config.toml
num_hidden_layers = 15
hidden_size = 256
num_attention_heads = 8
num_key_value_heads = 8
head_dim = 64
intermediate_size = 768
vocab_size = 8192
hidden_act = "gelu"
norm = "layernorm"
norm_place = "pre"
norm_eps = 1e-06
positions = "rope"
rope_theta = 10000.0
rope_fraction = 0.25
qk_norm = true
attn_scale = 0.13
bias = "all"
tie_word_embeddings = false
parallel_block = true
init = "normal"
init_std_qkv = 0.0314
init_std_o = 0.0
init_std_up = 0.0314
init_std_down = 0.0
optimizer = "muon_variant"
learning_rate = 0.0174
lr_mult_o = 4.0
beta1 = 0.95
lr_head = 0.0102
warmup_steps = 0
schedule = "wsd"
decay_fraction = 0.922
decay_shape = "linear"
final_lr_fraction = 0.1
batch_tokens = 131072
max_seq_len = 1024
doc_mask = false
train_tokens = 786400000
max_steps = 6000
dataset = "wikipedia_en"
MLP neurons of a small language model. Each row is named by its layer, matrix (up: input weights) and neuron, and shows model dimensions 48-111. Each number is 50 + 12 x the weight over its row's rms, rounded and kept within 0 to 99.
Before each neuron's rows, "fires on" lists the tokens most often at its 100 highest values on Wikipedia text that the model never trained on.

fires on: "c", "b", "p", "un", "u", "g"
L4.up200:41 56 42 29 68 64 57 47 57 57 58 77 60 39 45 46 42 41 40 51 43 77 43 44 59 63 68 52 44 66 55 66 38 51 54 51 60 53 61 50 41 42 51 56 68 49 48 52 29 28 57 62 37 49 57 55 68 56 47 41 48 66 70 44

fires on: "s", "al", "th", "le", "f", "w"
L4.up99:08 55 37 46 25 51 56 50 51 43 46 69 54 57 41 35 29 66 62 49 29 37 55 45 30 33 47 76 60 51 24 70 46 62 34 53 43 57 49 77 48 42 57 36 51 36 39 60 52 63 47 31 60 41 58 46 55 56 53 53 46 37 56 29

fires on: "-", " (", "^{(", "'", "==="
L12.up307:59 61 50 72 54 54 43 61 39 38 54 56 52 37 56 31 39 35 55 54 45 71 48 50 53 66 48 32 75 82 53 47 47 55 44 49 47 45 54 58 47 45 49 32 47 52 45 36 55 85 55 27 53 59 37 57 55 50 31 54 47 54 55 57

fires on: "e", "en", "er", "ing", "y", " draft"
L2.up489:71 34 34 64 61 37 80 48 65 43 53 56 47 46 48 47 53 60 57 42 69 38 47 57 52 51 38 48 41 46 86 70 43 41 47 52 53 58 56 62 47 59 50 53 50 54 53 50 47 51 32 55 55 45 47 44 31 52 62 50 51 52 41 36

fires on: "d", "-", "de", "ad", "ence", "'"
L4.up344:57 46 17 68 56 51 50 43 37 16 56 58 51 58 52 53 49 21 74 60 56 68 31 39 61 53 42 38 38 79 51 49 57 43 50 27 42 28 24 30 52 36 60 53 46 41 41 47 60 63 39 52 57 44 34 37 50 49 54 49 31 57 54 49

fires on: "le", "y", "ly", "ph", "gy", "by"
L4.up660:65 44 59 46 56 38 65 55 61 21 54 47 45 57 57 51 48 41 42 65 39 40 46 39 31 64 39 64 44 40 37 65 40 49 35 43 62 13 59 49 70 49 69 46 19 67 41 49 57 43 57 48 21 29 48 44 74 49 40 60 59 63 68 57

fires on: "g", "n", " high", "ic", "igh", "s"
L3.up731:50 58 27 56 49 53 52 44 44 68 16 41 58 51 49 39 44 44 60 51 45 62 39 68 43 42 39 56 41 43 58 42 54 61 33 55 79 54 44 46 36 44 37 57 36 27 63 72 40 40 36 53 56 49 45 29 51 52 59 52 52 44 60 34

fires on: " of", ":", " by", " Nu", " currently"
L6.up757:44 49 48 60 48 46 35 39 41 68 48 33 28 44 48 56 73 44 57 43 38 50 48 58 63 59 53 42 68 37 56 51 53 33 43 59 51 60 49 47 52 44 53 43 13 54 48 46 44 57 33 76 47 50 51 42 54 52 31 41 48 30 50 47

fires on: "to", "po", "o", "e", "ho", "ro"
L4.up303:47 44 65 54 55 41 46 45 18 40 52 59 60 56 36 32 37 43 47 55 68 35 31 48 31 24 64 49 55 64 38 57 30 46 41 62 60 56 20 58 66 49 65 71 49 26 53 66 43 48 45 59 58 47 38 49 58 39 65 44 60 44 66 42

fires on: " Col", " Pe", " Sal", " Cal", " Hal", " Tom"
L2.up569:58 53 56 43 54 44 49 66 60 25 59 52 65 34 49 54 68 39 57 56 43 37 60 65 46 48 69 47 57 73 58 65 65 66 59 60 41 33 77 55 33 43 55 43 31 69 54 68 42 40 27 70 37 47 44 33 28 57 44 42 54 27 56 32

fires on: " ", "e"
L12.up402:46 18 46 32 53 48 33 57 59 53 43 24 49 61 56 46 41 40 49 35 45 58 68 61 65 67 41 53 38 60 80 18 33 45 42 53 56 42 49 45 36 40 44 42 70 61 56 42 60 71 50 43 79 53 48 48 73 49 62 57 51 39 62 34

fires on: "di", "ca", "0", "li", "ft", "bl"
L6.up154:30 49 44 45 59 42 71 50 53 67 52 64 40 39 69 43 40 66 45 43 34 45 45 51 29 60 39 56 47 55 83 39 44 64 40 54 50 57 54 35 40 51 26 51 35 63 56 44 74 47 43 41 75 55 36 41 38 46 50 51 58 55 57 56

fires on: "6", " one", "old", "7"
L10.up166:65 41 49 71 63 49 56 26 60 45 22 60 17 54 45 61 46 36 30 60 60 27 64 37 59 31 47 62 62 44 71 39 56 49 51 34 50 39 46 43 45 56 57 67 60 46 46 36 54 49 57 43 49 71 56 64 28 55 71 57 59 47 52 53

fires on: " that", " co", " set", ":"
L3.up398:56 53 47 46 55 67 60 37 57 39 83 25 56 31 42 59 38 58 57 55 39 35 56 53 44 45 42 50 49 56 45 39 39 23 41 42 52 66 57 50 45 59 57 57 36 64 48 64 44 41 39 43 76 50 41 21 49 22 53 41 55 52 43 55

fires on: "e", "l", "ne", "le", "ay", "th"
L11.up533:11 47 36 55 53 48 52 54 55 28 77 55 59 54 52 46 30 37 38 46 57 40 51 24 47 69 56 43 68 32 70 56 47 45 40 81 56 28 68 60 59 70 44 51 43 52 47 45 49 52 32 42 53 23 46 37 52 39 38 47 69 67 52 62

fires on: "d", " start", "in", "e", "en", "ed"
L3.up383:62 57 45 45 65 39 44 49 55 43 42 42 62 62 44 89 58 33 59 60 59 62 42 36 47 63 55 40 45 45 49 78 48 40 50 60 48 15 45 39 39 70 23 28 58 47 53 41 47 45 55 58 58 44 63 46 46 50 47 39 50 30 39 68

fires on: "ing", "ed", "d"
L2.up269:48 61 54 41 59 50 79 85 59 63 43 69 61 62 58 48 72 41 39 31 66 48 32 57 27 33 66 53 37 55 60 67 47 23 47 45 45 51 58 53 58 64 43 60 42 53 41 68 43 46 37 44 59 38 50 52 42 59 57 54 35 56 46 51

fires on: "s", "n", "e", "u", " Be"
L9.up620:36 34 39 48 43 40 69 58 48 63 57 70 48 40 08 46 32 45 67 51 71 43 42 52 52 63 41 50 53 60 40 51 51 28 55 58 49 66 61 42 15 47 50 54 55 36 41 50 57 38 79 64 63 38 62 58 77 45 59 37 40 52 33 50

fires on: "-", " re", "/"
L12.up228:51 63 37 46 58 71 54 60 46 41 36 55 51 55 65 66 29 42 49 45 49 51 32 34 46 43 34 59 41 54 57 53 49 61 66 37 59 31 58 64 55 43 62 54 68 55 48 47 44 56 59 52 64 52 58 44 58 41 49 48 56 44 58 45

fires on: " Bra", "tr", " Ro", "bra", "bl", "vol"
L4.up530:45 47 60 55 41 56 56 50 35 41 42 60 56 47 21 51 55 65 71 44 57 38 49 66 40 71 48 49 54 84 48 55 52 58 49 55 45 63 38 62 37 69 50 56 70 48 61 42 42 39 36 47 61 36 64 53 34 73 47 48 38 41 61 40

fires on: "s", "ic", "d", "ac", "and", "att"
L4.up460:65 43 48 49 38 50 42 41 56 72 24 42 55 42 64 47 48 49 38 53 50 56 33 34 40 44 44 69 41 53 34 64 56 53 37 51 42 59 53 59 23 45 37 50 23 43 56 49 42 57 28 36 61 54 37 61 50 68 62 50 50 32 41 40

fires on: "at", "an", "n", "as", "ut"
L2.up554:47 58 52 69 59 53 22 64 58 33 35 40 48 53 59 46 63 41 58 60 45 40 39 22 46 62 21 74 62 44 44 53 41 60 50 45 52 52 64 56 42 57 44 83 61 54 51 44 50 41 53 49 56 53 36 66 55 68 73 41 49 57 50 45

fires on: "s", "d", "on", " Con", " San"
L3.up556:61 54 37 34 51 60 28 57 68 55 39 29 58 50 32 54 60 53 70 59 43 49 50 43 52 88 44 70 70 71 55 56 68 52 36 30 56 39 40 38 50 60 47 45 35 23 45 60 32 62 55 46 49 52 37 51 47 42 43 66 30 65 51 43

fires on: "d", "k", "n", "c", "r", "ic"
L6.up103:57 65 53 52 48 46 55 54 62 49 75 49 66 53 37 35 61 68 44 56 58 66 30 36 53 55 55 90 44 53 52 35 59 51 42 40 82 67 48 46 67 80 59 38 41 51 56 63 37 72 61 48 46 44 61 47 44 62 82 52 52 43 47 60

fires on: "d", "g", "c", "h", "k", " L"
L9.up753:36 44 39 52 39 41 45 31 41 39 28 66 45 40 27 64 40 25 69 60 43 83 59 37 46 36 61 40 50 68 48 54 46 46 39 45 67 45 64 54 53 60 58 59 66 26 62 40 32 55 67 77 44 40 64 28 49 58 61 28 73 56 70 41

fires on: "ir", "r", "ce", "la", "t", "ic"
L4.up71:41 66 47 60 49 56 58 59 86 40 29 38 50 56 55 38 72 37 19 44 54 68 45 61 26 58 49 64 56 45 44 59 53 48 40 68 66 53 41 58 63 66 32 49 47 34 43 53 60 58 51 39 60 29 46 52 38 59 83 55 48 69 50 45

fires on: "tu", "g", "t", "ig", "di", "d"
L6.up269:57 47 43 81 33 36 59 50 48 70 53 30 55 33 44 43 28 49 42 48 42 65 68 56 71 39 68 49 56 52 20 51 67 53 47 58 53 47 52 43 71 65 69 59 59 33 50 47 36 53 50 68 60 30 55 36 48 33 56 64 61 54 64 60

fires on: " ", " as", "mark", " became", " the"
L2.up198:47 48 16 52 20 69 59 96 42 58 45 58 42 48 34 56 33 50 46 35 59 46 65 50 48 48 54 39 49 36 54 38 37 45 55 52 38 46 48 57 47 50 32 47 51 52 60 48 63 45 56 48 47 53 55 60 61 35 34 59 55 44 57 51

fires on: ".", "ance", "V", "ge", "PG", "S"
L4.up450:50 72 37 54 66 43 57 54 33 35 47 57 22 42 27 52 42 61 56 35 73 44 55 27 59 53 47 51 45 56 51 50 46 46 53 53 44 21 45 38 56 61 53 60 54 57 69 29 53 42 46 42 48 52 42 40 55 70 41 35 54 73 70 52

fires on: "t", "d", "n", "we", "ation", "day"
L6.up702:69 54 35 69 65 55 53 63 42 73 49 52 62 49 41 43 36 42 32 52 74 73 56 41 44 40 49 50 33 58 39 55 61 51 56 35 62 24 48 44 72 48 58 62 49 26 57 34 53 41 46 57 54 47 42 52 64 49 53 67 35 59 90 27

fires on: "i", "e", "en", "ni", "y", "re"
L9.up85:24 27 57 86 47 60 34 61 40 67 57 56 65 76 53 41 60 63 60 34 41 61 46 55 78 57 58 49 65 47 60 59 42 55 46 39 50 35 51 51 68 43 61 52 32 34 37 43 71 25 56 41 39 47 36 38 58 61 42 44 60 38 64 41

fires on: "N", "Z", "T", "O", "AM"
L2.up583:52 51 53 70 33 49 58 40 68 39 48 53 62 59 48 70 63 57 56 52 81 66 51 42 47 29 51 59 67 39 43 67 19 39 41 65 70 55 53 69 57 55 55 37 60 51 50 35 35 48 58 72 48 56 51 74 51 49 40 55 50 41 59 49

fires on: "s", "va", "y", "di", "ell", "so"
L2.up726:53 55 46 41 20 44 60 65 49 39 38 50 38 55 48 64 58 40 36 51 57 59 47 50 55 54 46 61 42 63 33 57 55 53 60 75 57 38 46 69 68 46 51 50 61 53 75 75 32 33 56 37 55 36 17 47 54 30 44 56 41 61 66 40

fires on: "or", "ul", "al", "ol", "in"
L4.up570:70 49 51 62 25 51 41 44 41 38 53 38 60 55 50 43 43 19 53 45 40 75 56 28 55 47 44 42 48 56 59 30 32 30 39 46 63 49 54 48 71 51 67 61 35 62 53 46 51 31 59 45 52 57 62 70 42 46 38 54 55 61 51 26

fires on: "on", "s", "v", "d", "ek", "at"
L6.up8:56 49 51 49 46 42 54 43 48 48 42 37 57 58 48 59 52 51 38 56 28 33 58 52 66 42 45 71 53 61 55 47 56 73 51 57 31 42 64 69 46 54 44 56 36 40 53 49 14 59 39 51 54 48 61 34 53 55 38 49 70 23 34 42

fires on: " C", "c", "C", " S", "ac", "cu"
L11.up406:46 40 49 47 36 39 44 52 58 49 27 46 59 37 47 54 45 64 54 54 47 50 36 45 42 39 62 52 78 62 52 61 43 43 35 75 32 56 38 62 45 49 19 65 58 63 66 64 51 60 36 77 56 47 49 24 54 41 41 46 38 49 75 42

fires on: "id", "ir", "ul", "er", "ol"
L4.up85:33 72 59 38 39 46 72 42 41 61 47 46 44 54 44 32 46 28 51 45 68 56 45 42 45 73 42 52 35 65 72 50 50 35 45 74 66 52 63 57 83 57 40 55 32 44 67 57 51 38 47 52 45 50 64 59 36 50 51 42 47 36 78 28

fires on: "no", "do", "d", " of", "ren", " all"
L2.up644:48 53 43 31 65 38 49 77 40 53 37 53 36 67 32 47 59 58 68 63 41 55 68 63 43 33 47 46 41 43 49 56 34 57 52 64 60 53 51 75 56 58 48 72 65 37 68 58 39 38 49 69 44 45 39 50 26 52 44 68 51 46 44 48

fires on: "ed", "n", "d", "ect", "ol", "ized"
L4.up37:41 50 47 47 56 25 41 59 59 53 58 40 54 52 45 62 51 50 51 38 52 50 45 51 55 42 54 40 67 63 66 31 49 62 66 55 64 58 24 43 64 44 75 26 48 41 52 53 50 35 45 58 50 59 45 45 51 69 35 53 49 61 51 62

fires on: "s", "ing", "ed", "des"
L11.up326:54 48 77 50 48 57 38 88 50 50 45 67 65 61 30 45 43 49 92 53 61 65 68 36 68 47 43 49 30 44 45 39 53 49 53 52 51 47 55 45 56 46 49 35 35 57 69 54 67 43 54 56 52 53 48 60 61 57 48 47 46 42 59 44

fires on: "e", "io", "o", "no", "O", "na"
L2.up618:54 27 64 56 56 44 51 44 40 62 65 36 49 38 60 52 46 63 40 52 45 39 37 54 50 17 45 43 56 53 48 56 34 38 38 53 49 53 45 59 55 59 48 52 33 62 31 58 35 39 30 78 37 52 41 29 53 65 53 51 72 49 43 19

fires on: "ir", "n", "p", "er", "e", "r"
L2.up733:51 35 34 75 51 49 67 45 51 38 25 41 70 41 55 41 50 50 63 51 57 50 69 62 52 49 63 41 53 65 55 60 37 46 45 60 57 54 63 56 27 33 29 47 49 50 58 35 45 25 59 50 60 37 43 33 58 71 61 62 50 56 56 21

fires on: "y", "t", "ed", "le", "n"
L3.up312:09 39 45 47 43 37 48 45 51 53 53 36 25 53 49 42 40 51 61 52 56 54 60 44 53 63 46 39 65 71 56 44 36 58 57 43 53 47 25 41 32 55 61 45 66 46 51 52 72 30 54 43 48 49 52 43 54 59 24 47 43 42 69 54

fires on: "s", "S", "ul", "al", "ri"
L11.up514:51 66 34 44 43 75 60 64 56 53 47 54 40 53 48 32 56 45 47 49 28 50 34 45 49 40 68 53 47 80 36 45 44 48 35 64 70 45 29 53 60 37 48 57 48 36 64 56 66 41 65 67 39 34 38 55 56 53 53 55 51 39 80 31

fires on: "n", "r", "0", "le", "d", "l"
L11.up688:53 60 60 57 58 41 49 52 38 34 54 39 49 55 50 60 60 36 31 63 64 56 29 82 50 53 46 43 56 41 44 41 47 52 58 48 52 33 50 53 68 53 48 43 56 18 53 40 39 49 73 35 68 30 31 19 38 58 61 52 52 42 42 49

fires on: "e", "t", "p", "r", "i", "o"
L3.up590:59 63 38 29 52 48 49 47 31 43 65 47 65 50 21 64 67 42 54 53 64 33 44 46 46 41 57 36 65 47 47 55 60 53 47 56 48 35 40 56 43 47 58 70 44 38 26 68 43 61 40 41 74 44 25 37 67 63 55 47 57 60 46 30

fires on: "d", "dr", "th", "s", "n", "k"
L4.up13:48 55 45 50 25 37 58 51 62 35 42 50 57 37 32 50 33 67 41 62 40 54 29 48 47 66 62 61 48 46 57 65 51 65 49 63 60 64 48 59 58 68 44 52 47 23 46 59 31 34 34 40 62 53 62 36 41 52 37 66 46 38 26 44

fires on: "c", "in", "r", "s", "ci", "n"
L3.up209:43 42 56 57 56 59 56 45 67 58 22 56 48 65 61 39 54 22 58 38 64 67 55 62 46 59 76 23 71 57 37 56 60 58 47 59 39 48 37 54 58 43 43 82 39 38 36 51 13 48 56 54 64 53 52 35 38 78 55 50 52 60 55 43

fires on: "er", "ers", "ist", "r", "s"
L3.up2:59 33 47 52 71 49 62 59 51 32 60 16 31 58 32 40 43 42 45 49 51 46 34 51 52 45 58 48 39 39 74 60 40 28 55 64 47 38 21 39 30 44 60 44 39 61 34 47 63 56 60 37 39 58 54 54 47 56 61 68 68 60 72 52

fires on: " "
L10.up510:51 33 38 60 60 54 60 47 59 49 55 43 55 56 45 56 50 51 46 41 39 61 52 34 50 76 45 57 63 59 59 35 46 46 64 64 51 61 53 53 24 44 49 39 51 49 66 46 43 84 47 58 63 55 59 43 49 40 52 28 63 49 39 22

fires on: "d", "ed", "e", "er", "n", "w"
L2.up638:50 52 43 39 66 50 30 39 42 37 56 57 57 31 46 63 35 45 41 60 69 65 32 47 33 53 48 61 62 65 58 42 25 57 62 34 55 35 41 54 62 39 73 51 43 42 47 58 32 37 60 53 60 43 63 57 37 59 39 38 63 30 64 66

fires on: "s", "al", "n", "w", "l", "u"
L3.up52:33 26 28 54 52 48 69 48 47 44 43 52 71 43 39 39 31 43 57 61 45 37 49 39 35 47 55 49 50 41 43 47 54 52 55 45 35 41 42 34 23 23 58 50 40 46 63 61 56 71 37 33 67 39 53 54 69 48 65 49 47 56 40 62

fires on: "y", "l", "s", "ers", "el"
L2.up342:57 33 36 54 58 52 35 59 42 58 46 52 69 60 39 46 49 54 62 64 30 61 26 70 44 40 56 51 46 47 41 71 45 53 63 32 43 62 21 29 45 36 52 61 32 48 53 45 57 68 51 49 39 64 50 75 41 64 74 41 49 50 75 47

fires on: "/", " made", "-"
L4.up154:52 56 41 63 40 40 54 77 55 46 61 54 36 39 56 81 35 59 49 71 31 61 48 32 47 52 50 49 37 39 61 42 43 34 60 41 72 37 44 52 64 36 57 44 60 53 45 67 42 72 52 38 61 69 46 60 63 47 46 50 66 38 59 68

fires on: "y", "e", "th", "ne", "la", "est"
L4.up506:14 41 33 50 55 60 67 56 47 55 44 53 64 61 68 61 27 53 39 45 59 33 60 44 59 56 31 50 40 75 43 53 50 27 47 60 56 34 56 41 60 52 46 36 59 73 44 69 37 54 51 52 31 24 39 15 45 49 36 58 57 61 48 62

fires on: "n", "y", "le", "bra", "ra"
L2.up238:53 44 48 33 42 37 22 35 56 47 58 59 60 47 57 48 45 26 41 56 50 61 26 61 60 46 42 89 52 48 64 42 49 61 39 63 60 11 53 44 58 44 49 49 53 44 48 25 47 63 66 45 68 52 40 44 41 46 30 58 47 57 60 59

fires on: " home", "t", "n", " Baltimore", "di"
L6.up752:54 66 61 65 51 58 33 28 51 54 22 33 44 61 60 46 42 25 51 60 50 44 58 41 46 67 81 42 50 61 76 34 45 57 53 68 48 56 29 70 51 47 63 63 65 49 36 55 26 55 38 35 53 50 47 22 44 72 48 42 49 69 62 38

fires on: "se", "l", "h", "r", "st", "-"
L3.up408:49 60 41 53 46 58 57 57 53 47 34 47 53 44 56 52 43 57 36 47 39 47 41 65 60 45 54 63 48 37 72 34 54 67 55 60 45 23 40 81 33 55 47 47 67 54 54 69 41 47 44 57 55 35 50 57 69 46 52 51 60 51 46 52

fires on: "d", "s", "y", " in", "t", " only"
L6.up477:68 38 65 49 52 67 46 59 46 47 33 43 21 29 41 56 52 59 50 62 48 42 56 28 63 32 24 58 61 65 27 35 37 61 37 53 51 38 37 46 49 54 51 55 51 48 42 60 21 40 44 52 61 55 67 62 65 57 52 43 25 58 50 38

fires on: " of", "um", "-", "en", " beyond", " CD"
L6.up91:47 44 32 47 53 54 60 46 41 43 31 27 55 33 46 47 51 51 50 42 56 51 54 41 38 45 42 71 51 35 51 49 40 42 58 47 52 56 69 45 59 38 50 52 49 63 36 48 71 42 60 69 38 63 40 63 56 50 42 27 54 74 62 29

fires on: "s", "t", "v", "c", "r", "-"
L11.up678:75 65 29 34 51 45 67 51 40 52 41 69 60 40 52 26 45 43 51 50 46 51 43 55 51 39 26 44 34 75 56 45 72 56 58 53 52 48 68 58 46 59 43 57 83 18 20 43 63 60 56 49 69 59 39 46 75 48 70 52 48 33 37 50

fires on: "on", "t", "d", "ft", "le", "day"
L2.up45:43 51 40 56 54 37 54 59 44 63 67 65 68 49 31 47 44 42 26 57 44 56 68 44 42 54 36 54 32 54 29 36 35 29 39 35 52 50 86 39 62 52 44 53 34 56 53 59 59 27 48 52 46 38 45 32 68 40 42 75 44 49 55 43

fires on: "ma", "o", "mo", "'", "ro", "ult"
L6.up326:28 34 61 56 64 58 62 41 36 46 55 64 41 64 33 39 65 54 46 63 25 46 79 42 41 16 40 53 68 45 48 57 27 52 56 48 54 59 26 47 59 38 79 43 39 43 48 78 51 63 52 57 43 48 54 43 46 50 33 57 61 46 54 33

fires on: "rig", "e", "us", "in", "ide", "ine"
L2.up758:43 57 50 25 61 41 54 37 56 41 49 41 73 58 38 65 54 47 44 61 39 46 44 65 59 64 68 45 55 71 43 56 68 54 57 59 32 51 55 36 59 81 42 68 57 52 40 46 38 70 52 43 35 53 64 56 65 46 63 49 63 59 41 59

fires on: "le", "la", "d", "lo", "ly", "gar"
L6.up677:49 55 44 47 53 37 25 61 40 39 55 47 40 85 39 57 46 56 57 74 50 40 40 45 22 74 34 67 39 53 50 75 55 35 51 58 67 34 72 49 52 56 53 52 44 50 40 31 54 51 46 39 62 25 68 60 58 47 52 48 51 49 64 44

fires on: "d", "dr", "ak", "al", "at", "ing"
L2.up506:53 50 42 48 63 48 55 64 57 56 51 56 68 34 27 52 49 57 42 51 57 53 27 52 49 58 60 41 49 60 56 78 69 37 45 52 51 18 42 22 42 47 51 50 55 59 48 67 52 32 37 39 49 50 53 38 48 49 40 66 49 53 54 52

fires on: "o", "ol", "ad", "is"
L3.up345:52 32 51 40 61 68 48 41 35 48 64 56 48 42 59 60 62 59 78 34 48 52 56 48 66 50 46 43 53 71 44 73 45 55 58 56 50 53 48 59 58 71 43 45 54 51 46 67 38 51 59 33 35 55 49 63 62 50 63 59 55 35 40 49

fires on: " of", " for", "d", "ed"
L2.up619:40 66 47 59 47 61 62 46 73 51 73 44 47 50 45 35 45 45 54 50 51 49 48 62 54 65 49 36 56 66 66 45 55 53 42 48 53 74 58 58 44 32 57 45 54 37 39 48 62 52 56 53 33 50 46 57 73 41 42 54 44 49 51 44

fires on: "ter", "ten", " of", "er", "d"
L2.up232:41 57 68 48 51 31 65 44 32 45 32 44 31 51 39 51 56 49 53 74 37 52 49 51 43 40 40 50 59 54 61 50 52 72 49 62 50 47 58 35 49 46 39 72 53 41 74 52 69 42 56 57 54 22 48 45 50 58 51 60 35 19 55 54

fires on: "s", "is", "ic", "lus", "os"
L9.up415:37 26 49 57 66 50 50 68 60 73 34 42 70 47 47 57 51 41 43 58 56 60 35 51 35 48 33 40 59 38 54 32 57 55 18 62 55 67 54 45 46 53 46 70 53 40 55 49 34 31 48 41 50 35 33 53 38 60 58 49 71 56 51 50

fires on: "s", "d", "men", "az", "man"
L3.up17:54 55 61 38 41 46 42 79 44 57 45 42 56 26 60 45 55 46 43 54 38 54 56 36 61 25 42 52 49 58 44 53 57 57 64 33 56 57 36 89 57 62 33 73 29 20 66 39 58 45 38 57 27 65 52 58 40 58 65 52 36 26 48 46

fires on: " between", " of", "-", "s", "7"
L4.up646:29 45 58 51 40 44 55 81 68 41 42 46 56 62 41 53 53 70 57 33 36 54 63 25 48 51 63 51 73 44 74 80 56 55 59 11 42 46 56 42 42 47 54 51 42 42 56 40 60 49 61 23 48 49 42 39 49 91 40 39 42 62 66 43

fires on: " over", "d", "ed", "ba", "s"
L4.up370:71 50 55 28 28 43 45 51 67 35 50 38 61 41 58 60 25 52 58 69 35 75 69 42 46 36 22 61 56 61 40 71 56 46 49 48 58 56 37 44 45 47 37 62 33 39 40 61 47 60 58 57 57 53 60 51 36 56 54 52 48 37 48 50

fires on: "z", "n", "s", "al", "um", "m"
L2.up458:35 50 53 62 33 42 51 54 53 50 32 64 46 45 50 49 50 55 51 59 63 68 46 47 49 49 53 83 39 63 47 50 30 29 47 56 57 54 64 40 44 58 60 46 69 34 52 70 41 44 47 55 43 29 60 54 60 56 64 45 29 59 32 48

fires on: "d", "t", "g", "able"
L3.up616:74 51 35 44 47 53 41 58 70 48 54 50 65 37 57 71 43 50 53 76 59 53 42 26 40 42 71 66 63 70 46 57 62 47 55 18 39 46 51 37 42 39 28 53 55 40 46 35 54 43 49 51 61 40 57 43 41 35 38 55 53 65 63 55

fires on: "d", "s", "n", "c"
L3.up18:45 46 43 57 58 57 20 34 60 70 52 50 69 47 13 70 35 41 67 55 35 81 46 43 50 48 56 60 46 65 53 40 50 60 49 46 69 50 79 63 58 54 46 51 55 19 37 66 23 42 50 52 49 34 35 52 54 49 40 37 32 70 51 29

fires on: "-", "g", "d", "t", "der"
L3.up560:56 48 56 59 56 46 44 46 40 56 61 54 56 49 42 60 59 53 35 58 55 56 31 66 64 49 57 48 46 55 28 59 43 55 35 06 51 48 64 42 50 37 40 64 45 60 41 61 71 43 51 36 71 43 59 38 29 38 38 51 61 51 59 56

fires on: "d", "t", "id", "n", "al", " what"
L3.up589:55 60 55 54 39 46 58 56 50 59 25 44 48 35 57 93 39 49 59 42 65 50 60 30 54 40 45 34 52 85 34 42 53 47 46 51 37 51 15 57 58 49 51 54 61 43 51 69 23 47 44 50 58 55 41 43 44 68 41 44 53 44 62 44

fires on: "s", " dis", "e", ".", "ica", "al"
L9.up475:47 69 46 50 38 47 60 53 73 64 69 47 57 47 31 43 43 24 72 50 51 57 31 23 49 61 38 48 49 58 33 51 53 32 68 63 65 70 42 51 28 52 45 73 37 48 44 54 65 29 54 54 56 62 53 30 60 50 41 56 46 53 58 40

fires on: "L", "T", "Z", "U", "B", "LA"
L2.up606:48 44 54 63 35 48 71 42 53 58 53 50 63 57 52 53 55 47 47 38 69 56 52 58 48 35 41 39 56 42 42 65 28 53 45 58 42 50 70 44 41 48 60 36 57 47 37 55 56 58 57 84 40 56 66 59 48 42 46 41 80 47 41 64